config.yaml
num_attention_heads: 2
norm_place: "pre"
norm_eps: 1e-05
qk_norm: false
init_std_down: 0.00634
optimizer: "muon_variant"
lr_mult_qkv: 0.5
lr_head: 0.00381
final_lr_fraction: 0.0
dataset: "wikipedia_en"
MLP neurons of a small language model. Each row is named by its layer, matrix (down: output weights) and neuron, and shows model dimensions 48-143. Each number is 50 + 10 x the weight over its row's rms, rounded and kept within 0 to 99.
After each neuron's rows, "fires before" lists the tokens most often just after its 100 highest values on Wikipedia text that the model never trained on.

L6.down215:56 62 47 62 56 38 59 54 42 64 69 49 45 43 51 44 48 53 44 37 64 56 51 36 57 48 52 57 64 44 66 46 48 45 60 37 60 53 54 22 38 40 41 38 48 48 49 41 47 50 61 54 53 46 48 52 34 58 42 39 50 37 54 78 65 37 60 54 61 52 55 47 48 49 52 42 65 51 47 55 64 46 36 52 69 44 54 61 50 39 57 48 52 73 58 44
fires before: "l", "so", "e", "p", "th"

L6.down679:55 66 56 51 56 31 48 56 55 64 60 58 52 63 36 46 62 39 57 58 49 54 36 49 60 52 47 49 52 65 40 49 66 50 56 42 25 50 44 56 35 57 48 56 38 59 47 32 60 44 57 46 42 59 50 54 45 60 59 52 48 62 44 59 49 47 61 60 55 40 38 70 43 70 54 42 58 43 48 65 51 47 47 45 54 43 48 75 38 57 53 40 46 44 46 48
fires before: "el", "en", "ent", "ce", "c", "m"

L3.down531:51 45 66 42 58 53 70 47 52 54 59 37 56 54 38 45 43 38 62 66 62 51 63 65 42 68 34 58 43 51 46 52 70 26 68 57 46 44 40 53 35 47 49 63 46 61 34 56 39 46 56 45 49 54 40 50 33 47 31 30 52 48 57 43 38 38 45 47 37 64 39 50 54 52 50 54 40 60 40 66 42 39 56 74 26 58 61 47 50 51 45 51 46 45 53 38
fires before: "N", "1", "3", "W", "E", "5"

L8.down321:47 52 54 37 47 45 39 50 60 59 53 50 60 64 51 55 41 61 44 49 41 59 40 50 60 50 50 66 50 81 38 57 54 50 57 59 57 48 33 52 46 62 43 40 53 70 69 61 63 36 41 47 44 47 45 49 66 57 51 63 28 60 33 43 43 36 60 45 54 38 46 53 56 55 52 34 48 46 44 53 76 38 41 44 64 55 39 59 42 40 49 67 69 61 61 51
fires before: "am", "as", "or", "ag", "d", "m"

L3.down762:41 44 44 49 45 54 50 59 37 56 55 51 64 49 55 59 56 68 39 42 53 59 54 55 48 42 61 52 59 59 54 25 63 48 46 49 34 45 51 53 53 47 49 51 66 38 54 34 49 36 39 48 50 42 59 48 49 73 41 67 60 41 49 47 47 49 35 52 61 72 53 35 73 46 59 67 37 60 53 45 69 53 38 35 48 52 51 53 45 56 60 60 41 67 57 54
fires before: "p", "t", "ec", "am", "ist", "ce"

L4.down86:46 51 53 48 59 76 56 31 46 58 39 42 64 60 60 59 70 55 62 42 35 48 48 37 59 41 37 48 43 68 50 52 60 46 49 41 48 59 39 55 53 57 44 47 48 38 59 50 46 54 52 31 55 40 41 39 48 58 49 60 65 55 43 48 56 51 55 54 56 53 55 35 49 51 54 56 51 65 43 35 52 60 52 53 26 67 66 50 53 36 66 64 66 61 65 60
fires before: "th", "t", "gh", "l", "p", "s"

L4.down578:34 45 61 60 60 48 79 56 43 65 57 62 50 55 67 55 55 63 40 48 45 44 72 40 61 75 49 42 46 50 30 50 49 64 46 68 52 40 43 47 48 44 53 76 49 52 44 45 42 56 52 49 52 65 36 56 45 48 52 47 45 56 43 33 57 49 68 49 40 51 32 48 50 43 56 51 43 46 69 46 47 28 52 64 43 48 56 45 52 50 40 54 38 53 60 51
fires before: "\n\n", " He", " The", " T", " W"

L3.down697:60 39 65 51 48 62 44 53 30 43 39 43 61 36 47 55 41 67 49 38 48 57 53 53 46 57 49 32 55 51 47 34 45 56 45 55 35 38 52 52 54 51 38 38 32 54 49 46 30 60 42 55 59 46 43 40 61 45 78 50 56 54 48 44 47 32 43 63 61 60 64 30 66 61 46 50 29 33 44 74 53 42 60 56 39 55 46 57 37 64 43 47 66 49 60 60
fires before: "o", "ich", "i", "at"

L3.down296:77 52 63 49 51 36 52 46 66 58 64 52 35 26 48 52 54 48 31 56 37 37 47 33 50 46 56 57 54 65 63 66 32 32 43 44 53 58 16 40 45 40 49 57 51 43 53 25 48 64 48 56 50 51 62 47 50 43 56 50 40 52 47 41 44 44 58 63 59 58 41 53 52 63 43 36 48 57 55 42 56 56 40 61 49 45 60 62 50 51 52 58 47 49 53 55
fires before: "h", "al", "th", "e", "w"

L2.down363:39 50 46 54 61 43 47 50 51 63 55 46 66 46 42 52 51 58 48 47 38 37 46 56 55 48 67 50 70 62 37 53 48 43 50 46 60 47 46 42 51 37 49 60 53 37 54 49 50 55 49 50 47 65 50 61 19 58 54 47 53 47 42 56 73 47 67 42 25 55 63 53 53 47 44 44 39 49 59 50 69 28 54 66 54 51 61 51 25 58 65 51 40 51 32 36
fires before: "\n", "\n\n", " I"

L3.down331:66 44 68 63 50 48 58 61 50 47 48 30 80 51 51 41 29 42 53 60 44 33 61 41 50 55 72 45 57 48 73 62 58 74 56 48 51 40 55 42 76 59 62 47 60 47 54 48 49 38 64 51 60 49 41 47 37 50 41 51 45 53 47 61 54 46 42 27 42 49 56 60 25 46 57 56 35 60 61 65 44 26 59 53 30 42 50 54 57 40 57 63 62 74 49 48
fires before: "ay", "ac", "an", "ant"

L8.down384:48 35 64 46 36 71 43 39 31 33 26 66 54 45 49 44 47 49 35 60 68 62 46 54 55 38 52 58 34 60 48 61 57 56 62 40 57 53 63 62 39 51 49 50 51 47 45 55 49 60 48 39 44 50 58 52 65 52 42 62 47 65 39 51 61 37 55 51 39 43 29 58 42 60 41 50 51 60 58 59 55 52 47 63 35 50 33 53 49 51 69 33 68 69 56 37
fires before: "\n", "\n\n", "=="

L3.down295:41 69 47 33 55 27 52 64 58 42 62 45 51 59 50 59 44 41 38 38 57 44 48 36 55 48 44 46 47 58 50 69 49 60 52 52 73 48 46 54 57 47 53 52 44 31 58 39 61 53 65 51 63 57 55 61 56 51 40 42 53 58 40 40 49 54 65 50 37 51 51 43 49 56 51 71 67 53 45 54 56 40 39 57 56 47 40 43 44 67 40 43 48 62 40 66
fires before: "=", "==", "===", "I", "-"

L2.down174:60 54 55 56 62 60 50 51 56 58 54 48 49 36 68 51 64 49 39 60 43 39 58 47 41 48 47 45 36 39 23 51 59 27 53 50 48 43 49 58 78 41 54 34 53 65 62 62 47 52 37 60 58 47 50 48 50 59 35 33 43 48 52 41 51 41 43 60 53 41 43 45 31 50 49 58 57 48 66 66 47 42 49 36 50 53 32 53 54 69 53 40 54 54 45 64
fires before: "r", "e", "im", "w", "y", "it"

L3.down567:47 40 38 68 63 57 44 52 49 49 26 52 46 46 51 47 43 38 52 39 59 63 59 42 47 41 51 56 60 70 43 65 41 55 50 44 50 45 44 46 39 60 64 47 56 44 54 48 33 60 48 67 50 67 56 65 52 19 49 54 47 50 52 53 50 53 45 46 29 43 38 53 48 63 56 45 59 70 60 51 49 27 63 42 54 39 49 73 39 29 48 49 53 48 53 46
fires before: " ", "r", "o", "ch"

L4.down529:51 49 55 47 54 51 44 66 49 49 46 42 53 70 44 55 43 45 61 60 50 59 57 42 50 50 28 49 40 41 50 59 51 41 55 50 61 63 46 45 45 74 31 52 36 41 55 45 35 63 48 37 55 56 56 57 63 54 29 49 55 49 43 51 58 45 36 38 72 48 50 55 50 46 48 57 40 44 41 79 42 58 65 52 38 30 54 51 56 62 48 55 64 54 57 44
fires before: "-", "2", "===", "|", "1"

L8.down328:57 48 51 53 38 42 67 60 40 47 43 50 74 63 48 40 44 30 51 31 43 48 36 36 58 42 47 44 51 62 56 64 47 48 48 42 44 30 46 60 58 46 52 39 61 51 50 61 35 57 63 49 45 49 53 50 61 34 41 51 48 75 33 43 55 56 66 53 46 45 44 58 50 33 63 53 46 43 75 78 52 64 41 50 46 81 49 45 48 70 37 46 62 57 54 56
fires before: "op", "ud", "art", "r", "ac", "ated"

L8.down665:59 42 56 57 53 35 34 58 45 48 53 41 36 47 63 35 50 53 37 47 36 42 43 56 34 50 59 62 51 47 61 57 55 53 37 40 47 42 55 57 47 47 49 50 46 50 30 46 60 45 64 53 51 42 49 43 61 32 41 48 46 45 51 53 56 46 45 50 35 46 56 62 62 48 46 52 36 52 81 76 50 46 56 55 40 50 57 52 52 39 47 33 82 46 45 41
fires before: "ed", "s", "es", "ity", "m"

L3.down679:53 59 45 51 49 48 46 62 51 47 50 35 50 68 51 32 61 64 54 44 57 49 54 69 48 49 57 63 67 48 53 53 65 32 44 51 45 42 52 61 58 40 48 64 47 57 53 40 56 55 49 50 62 58 52 49 51 43 35 59 64 49 51 59 56 44 56 49 48 46 44 47 70 57 52 43 54 64 72 56 69 59 43 49 44 22 54 49 46 60 43 45 39 52 25 46
fires before: "\n\n", "\n", " ", "m"

L8.down697:51 43 65 56 32 55 41 52 53 43 72 56 61 40 50 54 57 51 68 55 57 45 52 46 33 75 68 50 53 40 52 63 57 46 50 29 62 41 38 50 53 48 48 49 59 57 57 43 49 50 64 45 32 48 39 49 53 33 56 30 45 40 58 36 82 35 60 50 55 42 59 33 56 38 66 53 57 55 44 43 36 48 57 54 45 41 56 54 52 47 52 60 51 43 46 52
fires before: "1", "2", "3", "6", "4", "00"

L8.down33:33 46 56 42 51 41 63 51 65 50 62 56 53 54 52 43 50 32 49 53 64 34 55 50 57 59 22 50 50 51 55 68 55 32 34 55 46 38 48 53 40 63 56 51 50 44 59 36 70 42 41 42 60 48 44 47 38 51 53 51 45 54 48 61 46 60 57 41 63 30 48 57 39 56 54 60 30 42 45 54 44 49 54 48 41 57 49 37 51 48 44 57 39 75 60 42
fires before: "01", "00", "02"

L3.down168:59 57 59 45 60 43 51 35 24 65 48 59 58 54 40 69 48 31 39 39 48 37 55 46 51 53 63 48 64 38 31 45 57 47 52 52 44 44 38 68 35 43 45 40 37 29 56 64 59 58 40 45 35 51 49 43 51 52 73 50 58 50 64 48 37 52 43 44 57 33 53 47 34 49 56 62 47 50 51 39 45 65 64 46 51 51 45 55 52 46 56 49 44 59 50 74
fires before: "ar", "il", "|", "ur", "am", "an"

L8.down144:52 44 46 46 56 48 38 40 49 59 57 42 60 50 35 54 47 42 28 40 43 58 60 75 54 54 59 51 46 44 43 56 56 54 42 57 47 48 43 61 60 59 26 58 57 57 44 32 55 48 32 29 38 50 55 50 57 48 45 37 50 49 52 53 66 47 59 60 51 45 38 50 37 26 54 46 54 41 36 33 50 61 53 54 64 32 44 37 55 51 37 41 43 52 47 58
fires before: "2", "1", "it", "9", "ed", " "

L6.down509:35 35 54 58 47 48 36 53 57 39 47 53 41 51 64 66 57 59 44 41 41 56 42 54 46 42 42 29 54 66 36 48 23 56 51 51 55 47 44 42 51 44 39 48 62 48 66 56 40 61 45 63 68 51 61 46 41 49 66 61 68 37 45 58 30 34 38 53 57 59 39 54 60 59 49 56 35 55 55 54 47 51 54 39 32 40 50 63 36 49 53 42 70 54 47 58
fires before: " ", "s", "t", " |"

L3.down283:69 51 47 57 51 55 46 54 57 51 35 59 66 44 58 52 60 56 70 47 37 51 49 69 59 61 55 71 40 39 36 65 49 48 44 63 43 67 53 46 60 43 51 46 38 44 38 62 45 48 57 40 51 49 75 70 48 49 48 40 54 50 52 36 54 56 49 38 60 38 31 42 55 55 43 54 38 57 44 55 34 50 43 47 53 30 47 60 66 47 65 51 44 52 53 42
fires before: " ", "-", ";", "1"

L3.down384:61 50 52 51 46 54 56 23 42 28 51 52 65 63 35 64 49 38 41 46 49 44 70 40 53 38 42 54 54 46 69 52 52 51 47 65 52 56 51 41 55 52 43 40 48 50 63 57 67 28 57 41 34 45 54 47 49 43 55 58 55 34 53 57 33 59 61 65 40 60 37 31 59 50 58 53 38 50 44 34 53 59 54 58 70 54 45 53 50 61 45 51 40 55 33 74
fires before: "1", "2"

L8.down143:45 67 63 34 38 42 69 51 62 60 72 45 48 57 45 44 50 48 46 51 38 44 62 45 54 31 56 52 46 46 34 50 41 43 52 30 59 44 50 59 49 48 42 60 46 62 48 57 44 31 60 48 59 53 37 53 58 34 46 43 51 36 48 34 54 59 67 60 57 41 39 57 43 47 56 55 47 28 72 56 44 59 55 54 39 48 39 56 57 48 45 38 37 50 45 51
fires before: "e", "er", "1", "2", "el"

L4.down510:49 66 50 37 51 42 61 47 51 64 59 64 53 53 58 64 59 55 53 68 44 51 57 49 65 58 57 38 38 53 42 46 44 41 66 36 49 52 33 68 63 54 47 51 39 39 50 48 44 58 49 42 58 63 57 44 38 46 43 62 50 72 50 41 58 53 59 50 48 34 49 51 61 39 51 72 55 49 49 47 44 69 42 44 64 47 48 38 52 62 38 37 64 41 50 44
fires before: "e", "-", "er", "ie"

L3.down138:45 52 38 47 44 35 35 46 41 53 45 35 55 62 54 62 48 39 58 48 45 54 35 50 48 61 58 52 49 44 58 51 38 55 55 44 63 51 54 45 51 66 56 73 35 54 51 47 60 59 42 54 55 54 44 59 46 42 48 51 46 49 49 39 54 49 48 36 36 51 57 46 66 60 44 32 43 60 41 60 52 54 51 47 70 51 41 46 37 51 45 46 48 58 60 55
fires before: "st", "d", "p", "th", "m", "le"

L3.down834:43 57 55 63 44 65 43 28 44 49 58 53 43 47 44 55 49 63 47 44 58 64 45 56 38 58 47 66 69 39 42 55 54 43 55 61 69 44 47 43 65 46 45 54 60 59 37 47 54 49 60 68 46 55 62 41 32 52 45 47 44 38 51 39 49 43 60 57 38 47 47 38 60 41 38 45 55 74 63 50 60 52 46 56 52 40 54 32 39 45 50 59 22 44 31 44
fires before: "-", "|", " "

L6.down174:61 46 52 49 33 58 43 35 34 54 43 55 73 35 55 65 49 59 48 27 54 59 40 57 44 62 53 56 55 36 69 50 55 50 41 56 49 46 53 59 40 53 50 52 59 48 51 43 38 50 58 75 43 50 58 41 46 65 33 54 35 48 73 52 56 42 47 60 50 45 52 44 65 60 64 37 51 51 52 48 57 65 71 57 39 58 48 42 58 43 50 40 68 63 33 37
fires before: "r", "al", "ct", "u", "c", "d"

L4.down157:48 79 51 55 48 58 43 38 46 54 53 36 55 34 47 54 49 57 25 20 50 60 60 39 39 44 47 42 45 51 42 30 49 43 44 84 35 41 42 67 55 49 49 54 39 55 47 48 41 51 42 60 62 45 57 47 60 38 57 64 41 40 64 58 77 54 64 50 52 48 47 50 51 53 42 45 58 52 49 47 54 53 51 52 36 35 50 45 52 66 50 56 62 47 46 60
fires before: "ich", "o", "i", " ", "\n\n"

L3.down702:45 50 57 67 37 55 42 34 54 56 52 60 51 40 53 46 47 55 58 51 57 57 46 60 37 47 45 50 51 56 48 68 57 53 43 40 43 52 38 48 26 46 43 40 60 77 44 50 46 56 57 50 58 46 57 50 36 55 67 27 66 45 51 50 31 39 35 53 52 49 33 70 57 61 44 47 61 51 52 52 69 42 78 51 46 44 61 59 42 56 52 57 52 54 57 17
fires before: " ", "s", " be", "or", "o", "n"

L8.down757:54 58 71 55 46 57 53 41 62 40 56 45 55 53 52 55 53 51 44 36 42 54 62 38 47 52 50 65 55 39 42 37 51 37 43 44 54 40 53 51 54 53 65 57 49 50 47 45 42 47 54 49 45 45 64 67 44 38 27 56 46 66 35 45 34 38 45 38 38 59 59 67 42 48 56 59 55 50 49 56 53 61 47 58 57 53 19 47 56 53 43 46 68 72 33 59
fires before: "p", "m", "im", "ate", "b", "e"

L3.down723:42 38 38 54 49 44 55 59 61 28 49 70 28 58 44 47 45 44 47 61 48 29 37 58 59 50 35 57 42 55 60 41 54 51 68 49 33 62 53 56 45 45 50 54 58 31 46 56 35 61 49 61 58 55 26 53 76 51 48 61 27 55 46 44 40 51 59 53 70 43 57 48 48 61 43 37 53 62 51 55 39 57 59 59 47 43 40 39 59 52 51 55 54 46 58 49
fires before: "er", "el", "a", "ch", "d", "ter"

L6.down505:39 18 72 48 31 57 45 49 33 61 47 35 60 51 55 44 55 51 65 54 47 62 69 61 42 65 55 57 46 53 52 49 54 49 66 29 46 53 53 58 51 32 42 46 46 54 46 46 53 43 59 50 38 61 37 50 50 48 48 42 55 38 60 47 44 34 75 55 51 38 55 44 45 40 59 52 48 40 43 55 41 55 48 33 41 36 52 57 51 58 30 61 41 53 54 53
fires before: "e", "00", "01", "ent", "02", "6"

L4.down784:38 52 56 42 40 51 36 31 59 50 52 52 39 62 51 57 43 54 59 42 40 45 47 46 57 48 43 29 38 56 30 40 61 61 45 48 35 41 52 68 52 50 58 69 55 46 59 58 57 60 44 39 62 54 54 51 53 47 52 42 51 65 42 47 47 42 67 47 53 57 37 55 45 60 60 67 65 45 47 38 60 58 52 50 56 54 48 56 45 45 60 59 56 46 40 49
fires before: "s", "m", "am", " of", "l", " a"

L2.down325:62 60 56 53 49 56 50 54 42 59 56 51 52 32 46 58 51 56 60 53 56 29 70 54 48 45 62 39 60 39 58 54 61 49 52 54 65 43 70 42 27 40 49 51 69 51 43 38 46 50 59 47 40 47 67 46 32 52 43 60 66 49 56 62 53 39 36 38 49 58 47 50 27 33 59 42 54 41 64 38 62 69 39 35 51 45 47 68 47 34 45 52 42 52 57 43
fires before: " a", " the", " an", " ", " s", " b"

L3.down75:48 51 37 52 51 49 49 46 56 48 48 56 46 62 41 48 33 51 48 34 41 33 48 49 38 56 45 44 49 68 38 46 55 19 53 62 71 31 32 64 61 51 60 52 42 50 49 47 32 51 72 30 63 48 60 48 62 52 41 62 52 49 49 39 52 46 42 67 43 38 36 39 42 37 38 58 70 51 51 56 47 55 57 57 55 46 64 51 63 61 54 52 45 49 38 64
fires before: "=", "==", "===", "|", "S", "I"

L3.down894:49 52 52 58 74 31 56 44 45 51 57 58 60 48 46 46 53 47 43 41 46 41 53 62 37 56 60 51 45 47 44 41 50 53 52 54 53 43 54 44 41 49 40 58 64 47 42 49 66 61 52 61 39 40 43 50 31 49 39 54 65 40 47 44 66 46 46 44 54 64 46 41 38 55 59 47 54 57 52 51 63 65 62 53 41 42 52 35 55 59 66 55 62 68 47 57
fires before: "\n", "\n\n"

L4.down212:63 57 46 53 36 60 45 48 42 30 47 52 61 45 71 54 51 49 41 46 44 48 52 52 50 50 64 54 36 25 29 60 51 43 39 42 48 43 54 46 60 52 51 51 52 44 53 58 59 50 36 45 41 51 40 57 45 60 55 46 51 37 52 65 52 44 45 55 49 42 49 54 33 54 60 52 34 36 47 50 64 60 58 35 58 56 31 48 50 50 47 39 73 48 47 36
fires before: "e", "r", "im", "ran", "al", "w"

L3.down102:64 39 39 67 41 40 74 60 49 57 41 33 64 48 44 27 40 64 33 40 39 34 36 44 55 69 66 46 63 57 41 61 56 48 45 53 48 37 61 64 63 48 64 56 39 51 58 47 55 58 36 46 40 53 44 38 46 42 62 32 38 53 56 42 57 49 37 62 45 48 38 36 42 39 64 23 68 34 55 58 61 38 52 53 46 56 58 57 51 65 52 41 56 58 61 56
fires before: "ud", "ate", "r", "ad", "or", " G"

L4.down367:40 56 41 55 42 57 41 39 55 52 55 56 63 56 52 46 50 60 47 63 65 40 70 64 48 53 46 61 62 29 48 72 40 52 47 43 51 63 48 51 66 56 52 55 38 42 44 57 56 50 53 49 51 24 45 49 66 36 57 43 49 52 40 45 57 56 54 39 38 53 43 57 53 33 22 52 55 58 49 46 45 45 42 38 35 53 22 48 60 57 49 60 34 46 47 52
fires before: "-"

L8.down176:55 43 53 28 32 83 43 48 49 38 45 29 51 43 65 42 46 41 41 65 48 47 52 65 37 72 56 54 40 41 49 53 57 52 47 46 54 63 40 53 45 64 44 54 57 52 54 44 31 47 48 43 66 46 38 44 32 49 50 58 54 67 29 51 52 52 47 58 47 30 32 40 52 55 57 56 43 46 46 42 61 65 58 49 59 51 47 50 44 62 75 36 49 49 52 53
fires before: "her", "1", "2", "en", "3", "ent"

L3.down749:47 41 53 41 54 60 37 52 56 61 40 57 42 51 47 41 48 61 45 57 37 27 52 46 39 49 43 52 45 59 60 40 72 58 58 33 69 74 58 61 49 62 40 56 54 44 57 46 60 49 39 52 63 47 47 43 43 44 63 31 47 54 52 42 51 49 44 55 55 50 25 43 38 52 58 36 51 38 71 38 57 51 34 48 45 47 33 70 66 49 49 55 37 51 63 50
fires before: "ent", "ed", "id", "1", "t", "iv"

L4.down385:53 51 26 58 55 57 56 34 48 34 59 44 38 46 56 50 44 55 24 49 47 39 30 40 37 36 37 29 51 59 54 44 55 31 49 43 38 72 54 45 48 32 62 61 69 44 47 49 55 62 38 40 51 56 58 45 62 59 47 55 43 36 51 58 60 58 36 59 52 43 53 38 28 50 53 59 56 54 68 41 44 54 53 60 63 56 46 60 48 65 53 39 48 57 78 53
fires before: "h", "p", "er", "he", "u", "a"

L3.down22:58 55 58 34 54 61 39 60 60 51 45 44 73 61 50 37 43 42 48 65 34 42 62 47 63 49 31 43 42 67 64 62 54 57 54 56 38 45 61 33 58 67 58 39 48 50 63 57 44 44 35 56 41 37 81 49 58 49 52 43 54 52 56 61 57 54 55 58 55 56 39 54 36 45 52 52 42 48 55 56 34 38 40 41 67 42 65 42 76 70 58 49 49 62 53 57
fires before: "ay", "ac", "b", "o", "al"

L4.down751:41 35 54 40 59 53 51 26 46 58 44 54 43 54 60 48 73 49 46 50 52 46 59 51 36 48 46 64 50 40 49 39 61 41 41 43 48 45 52 45 50 42 47 36 46 64 46 44 56 53 42 57 56 46 48 31 44 56 59 30 75 37 50 51 70 59 47 55 42 62 50 41 59 53 75 52 37 59 72 59 41 50 54 53 35 58 73 45 54 63 59 34 58 48 31 55
fires before: "h", "ot", "c", " n", "p"

L6.down125:37 40 42 48 37 64 43 55 59 38 31 48 66 60 54 50 46 36 44 52 33 50 57 62 36 52 64 60 43 65 57 50 55 67 57 37 57 40 79 33 48 51 41 54 56 58 49 42 38 50 47 49 47 53 56 66 50 65 55 43 65 48 44 54 59 56 60 51 54 59 60 48 60 59 63 78 56 50 54 58 51 52 31 37 46 35 41 43 58 61 55 49 54 40 49 38
fires before: "s", "e", "o", "|", "|---|---"

L8.down270:33 42 53 56 65 66 50 50 55 59 55 64 57 46 46 57 47 37 32 54 61 44 58 63 61 47 64 39 49 47 56 43 50 48 52 45 62 60 43 62 52 51 60 44 42 57 41 70 43 26 64 53 32 51 51 35 53 43 81 62 46 27 59 27 60 55 49 56 57 36 39 39 52 39 52 23 38 39 51 35 53 43 39 53 40 61 42 39 43 57 57 45 40 70 54 66
fires before: "all", "n", "am", "il", "ar", " in"

L8.down778:47 59 59 49 44 34 69 62 67 36 59 29 59 58 49 59 54 52 29 52 67 61 46 45 49 57 48 62 48 49 47 47 51 53 47 58 42 51 39 65 42 50 49 72 44 52 27 46 54 41 56 50 72 56 51 37 52 53 34 52 60 55 57 49 57 43 29 55 58 35 31 44 58 51 49 48 65 58 56 64 35 56 53 51 49 54 48 46 54 47 54 40 47 59 54 65
fires before: "2", "le", "-", "1", "ry", "y"

L3.down158:53 36 49 52 58 41 60 48 60 42 41 38 38 55 34 55 59 56 49 47 56 64 71 56 43 65 38 45 57 35 47 62 57 28 37 35 39 49 61 41 48 55 45 57 58 38 48 54 49 43 63 42 63 53 42 40 42 37 53 38 35 42 55 57 42 60 53 50 49 68 58 62 42 71 60 52 54 43 49 57 53 51 69 48 63 61 64 61 46 49 46 51 42 37 49 33
fires before: "i", "art", "ric", "r", "end"

L3.down581:47 62 59 51 48 50 35 48 34 36 49 44 55 37 53 45 52 56 41 54 46 59 46 51 50 43 42 44 60 36 25 79 44 59 60 52 62 44 50 38 58 49 53 53 56 47 51 68 55 65 63 55 42 60 43 38 64 54 53 43 67 46 49 56 36 13 56 51 33 60 45 36 67 58 55 58 47 64 64 36 50 61 47 42 46 63 49 51 60 47 54 45 62 44 54 48
fires before: "\n", "ic", "iv", "t", "\n\n"

L3.down172:48 64 46 32 65 55 55 33 52 47 69 45 55 63 52 67 57 37 30 50 67 48 37 50 49 47 51 55 45 60 60 60 30 59 50 54 54 49 45 44 54 52 38 55 41 59 56 68 70 63 59 60 54 44 49 54 50 56 43 52 39 46 58 42 71 31 63 53 54 33 38 30 53 39 45 47 57 54 42 49 60 41 37 34 51 43 65 56 61 50 47 50 52 39 70 44
fires before: "so", " the", "l"

L4.down726:49 60 78 60 67 64 60 79 53 48 49 57 79 54 45 55 45 52 64 61 60 45 49 50 73 46 66 57 51 56 51 36 35 69 65 52 41 59 44 26 51 53 53 62 37 52 50 45 48 44 46 49 40 41 44 50 45 46 43 59 67 70 45 44 39 56 62 38 60 50 46 44 41 41 36 48 42 52 47 47 46 44 41 55 35 56 42 51 68 52 52 45 52 41 47 59
fires before: "ly", "n", "l", "ing", " to", "ut"

L6.down90:56 48 61 69 44 60 39 46 49 50 52 34 48 58 54 48 36 45 61 61 67 48 43 46 28 54 59 43 40 59 53 37 49 32 42 51 48 63 58 62 38 45 49 59 45 37 56 30 54 44 34 71 64 42 54 60 43 40 52 55 59 68 55 34 64 57 61 55 39 36 36 47 59 47 50 60 40 46 33 39 48 29 37 38 58 27 33 53 52 61 54 44 35 53 45 57
fires before: "2", "1", "us", "3"

L2.down131:38 49 42 48 45 63 45 54 42 40 64 43 55 54 42 57 50 42 62 58 45 64 57 62 38 49 42 54 43 58 45 35 62 46 52 45 41 35 61 53 57 45 61 37 59 59 46 43 52 42 49 65 58 49 53 48 54 46 70 50 40 55 34 47 62 40 57 53 75 62 49 59 48 60 38 61 56 37 52 37 60 39 59 45 60 59 52 38 62 60 54 58 44 44 54 35
fires before: "|---|---", "|", "|---", " ", ","

L2.down220:57 39 74 41 58 40 79 65 47 51 66 44 52 48 37 46 59 62 56 65 60 64 63 50 47 57 55 35 58 45 55 41 57 31 54 31 46 28 51 42 46 58 54 53 49 57 32 42 51 35 52 57 42 48 48 52 47 52 45 60 33 40 45 53 51 30 68 39 46 39 54 47 58 54 43 54 54 39 54 59 46 33 55 75 33 60 64 61 43 41 61 48 39 51 62 53
fires before: "N", "W", "E", "3", "5"

L6.down602:52 51 36 52 50 48 43 52 50 58 68 33 39 73 57 55 37 64 57 58 60 63 59 61 23 59 69 48 62 55 54 55 50 27 50 32 51 43 50 55 62 52 41 59 72 71 33 47 42 47 52 53 62 58 46 37 49 39 54 43 63 75 53 55 41 55 38 44 61 52 45 47 50 39 46 55 45 39 40 40 47 63 31 41 50 25 36 43 40 42 60 61 57 45 40 30
fires before: " ", "e", " the", "ly"